Weights of a small GPT-style language model, trained from scratch on English Wikipedia.
Size: 14 layers, width 640, 10 heads of 64, 51.3M parameters.
Architecture: LayerNorm before each block, no position embeddings, biases, tied embeddings, ALiBi.
Training: a variant of Muon for these matrices, 1261M tokens, 9621 steps.
MLP neurons of a small language model. Each row is named by its layer, matrix (up: input weights) and neuron, and shows model dimensions 32-95. Each number is 128 + 32 x the weight over its row's rms, rounded and kept within 0 to 255.
Before each neuron's rows is what it responds to, as a language model described it from the Wikipedia text at the highest values.

Mid-word syllables in foreign names. Short vowel-consonant fragments inside long non-English names and words, as in Nasr ibn Sayy-ar, Prat-ik, Kasumi Ish-ik-awa, Nar-ay-ana.
L6.up941 [105 140 162 159  94 135 113 195 132 169 126  53 120 134 176 163 137 147 115 147 140 122 179  98 132  13 141 115 131 136  92 153 157 122 127 123 120 144 111 159 157  75 114  80 159  98 108 133 143 127 111 100 180  86 133 114  63  98  68 135  91 105 106 135]

Mid-word fragments. Middle subword pieces inside longer words, mostly verbs and names, such as st in understand, ro in destroys, he in upheld, Sanskrit-style names.
L10.up306 [138 140 124 115 125 122 112 109  86 141 121 160 102 157 134 145 136 126  98 133 135 152 178  98 142 135 139 150  88  53  85 129 175 133 156 151 128 188 147 150 102 160 123 131 182 130 150 115 158  94 105 138 172  29 164  91 152 137  66 107  77 168 108 118]

Non-English name fragments. Word-piece tokens inside non-English proper names, mostly personal names (Persian, Arabic, Turkish, Indian, African), such as Us in Uslu, Ak in Akrami, gh in Aghamirza.
L11.up970 [138 170  92 206 103 118 133 217  92 161 112  64  94  93 128  57  86 151 168 116 109 133  39 112 143 107 138  90  97 178 110 148 201 113 123 167  99  99 109  82 163 152 121  71 167 168 137  42 100  86 139  93 117 101 127 121  91 148 130 104 110 120  73 179]

Post-comma words and name pieces. Two groups: words opening a clause after a comma, like meant, both, based, and commented, and mid-word pieces of personal names in tables or lists, like Y-el-i, An-sari, Mal-ik.
L11.up171 [ 76 126 108 118 172 197 104 121 103 109 118 132 104 146 200 156 180 137 139 111 122  79 152 151  99 158 139 131 176 126  80 106  95 134 135 107 102 109 100 143 145 130 134  95 151 127 132 172 135 116 112 136 146 153  92 123  80 136 110 111 116 164 102 155]

Separators inside numbers. Separators within multi-digit numbers, such as commas, decimal points, dashes, colons and table pipes, as in 2,801, 9.850, 2–5, 4:47.
L10.up764 [ 91 137 127 146 111 108 141 117  52 119 147 102 136 104 168 150 123 122  81  66 148 190 158 128 110 148 176 102 152  97 166 142 147 150 118 140 133 153 152 187 148 106  94 153 125 187 114  88 120  97 151 106 164 175 168 117 104 119 155 129 159 138 141 149]

Start of names and degrees. First piece of an upcoming proper name or title, strongest for degree names in biographies (Ph, M., The University), also team and film names (He-at, L-incoln).
L6.up410 [149 173 103 133 104 190  67 169  97 113 105 145 126 121  92 139  95 160 116 113 128 118 131 163  97 140 134 158 122 125 132  91 142  93  83 157 200 104 142 148 155 118 121 131 201 198 166  98 153 113  94  98 154 117 133 147 162  90 165 113 118  82 113 173]

Mid-number separators. Separators and connectors inside or between numbers in tables and infoboxes, such as decimal points, thousands commas, score dashes and table pipes (74.26, 4,031, 1-1).
L11.up673 [118  62 158 100  74 157 108 131  85 129  56 163 165 124  95 104 187  92 128 185 102 152 112 124 118 176 105  94 175  59 138 137 115 133 116 175 130 113 118 141 176 142  54 153  98 130 107 124 108 142 112  51 131 114 106 106 114 178 108 156 118 191 153 168]

Clause extension connectives. Connectives that extend a list or clause with a further item, such as even, including, as well as, and; also Arabic name particles El, al.
L6.up258 [112  94 142 108 155 150 108 175 156  95 108 158 116 156 140 193 110 134 151 107 142 150  98 127 113 211  99  90 106 139 103 121  70 191 138 146 146 101 134 157 100 160  78 116 122  84 145 127 131 122 103 101 142  91  65  76  94  84 153 110  92 133 126 137]

Career-role and field words. First pieces of words naming a role, field of study or post in biographies, e.g. surgical, curator, sociology, assistant, guest.
L10.up312 [112 127 119  97 148  67  99 138  65 152  99 130 107 124 108  64 127 153 157 175 111  87 136 152  84 121 147 132 160 121 136 103 157 185 106 124 112 183 137  97 164  80 107 172 150 136 147  85 193 124 119 110 151 130 115 167 111  83  93  77 207 146 131 136]

Mid-word and mid-number pieces. Fires on tokens inside an unfinished word or number: name pieces (U-g-anda, Al-g-iers, U-go) and decimal or thousands separators (10.1, 210,913).
L6.up454 [ 88 124 102 155 114 109 127 129  54 144 133  77 109 164  67 140  91 130 187  82 128 125 158 130 179 122 168 116 145 146 178 132  68 123  36 126 134 146 102 160 115 118 169  88 143 147 163  76 109 120 171  93 129 165 115 175 162 122 125 139 139 137 198 124]

Thousands-separator commas. Commas splitting digits in large numbers, especially vote counts and attendance in Wikipedia tables (1,243, 180,010); weaker on ordinary commas in prose lists.
L11.up927 [179 122 136  75 124 159 123 139 122 159 135  84 135 122 116 126 129 109 159 124 102 121 132 131  82 158 159  92 114 100 123 113  76  75 170 134 114 151 109  96  83 108 194  85 171 101 171 144  89  89 125 106 132 166 171 131  75 127 123 174 154 122  93  84]

Word-completing suffix pieces. Final subword pieces that complete a split word, such as ad-ults, canc-er, bi-ology, L-anguage, mut-ants, plus thousands-separator commas in numbers like 12,263.
L6.up179 [ 85  74 119 124 157  85 101  88 105 136 196 148 122  85 155 147 139 117 168 119  84  77 121 120 130 128 134 145 108 139 174 153 177 133 172 141 153 158  65 121 120 158  56  70 135 152 152  99  81 134 129 126  40 144  91 124 173 114 161 148 190 102 139 150]

Academic subject word-starts. First word piece of academic subjects or scientist titles after "degree in", list dashes or nationality words, e.g. ge(ography), Chem(istry), phys(icist), bi(ochemist); weaker on other school words such as campus, University, internships.
L11.up651 [141 112 156  98 156  66 136 146 138 125 103  68 140 125 113 102 142 111 151 100 163 145 132 144  92 127 139 161  95  99 155 106 147 120 166 113 173 101  79  87 140  91 108 135 153 100  97  95 145  86 104 186 145 166 119 119 138 144 160 116 142  59  62 130]

Field/profession word pieces. Fires inside words naming a profession, industry or domain, often mid-word or right before the head noun, e.g. ph-arm-acist, ins-urance, football forward, radio station.
L10.up1155 [139 121 135 170 184 101 130  76 167 129 161  47 139 127 112 113 105 117 128 137 170 151 119 123 147 154  96 170 137 152 157  88 124 122 102 107 112 153 169 144 107 149 100 160 180 123 139 123 104 194 136 126 183  98 155 153 156 171 167 154 157 142 116 140]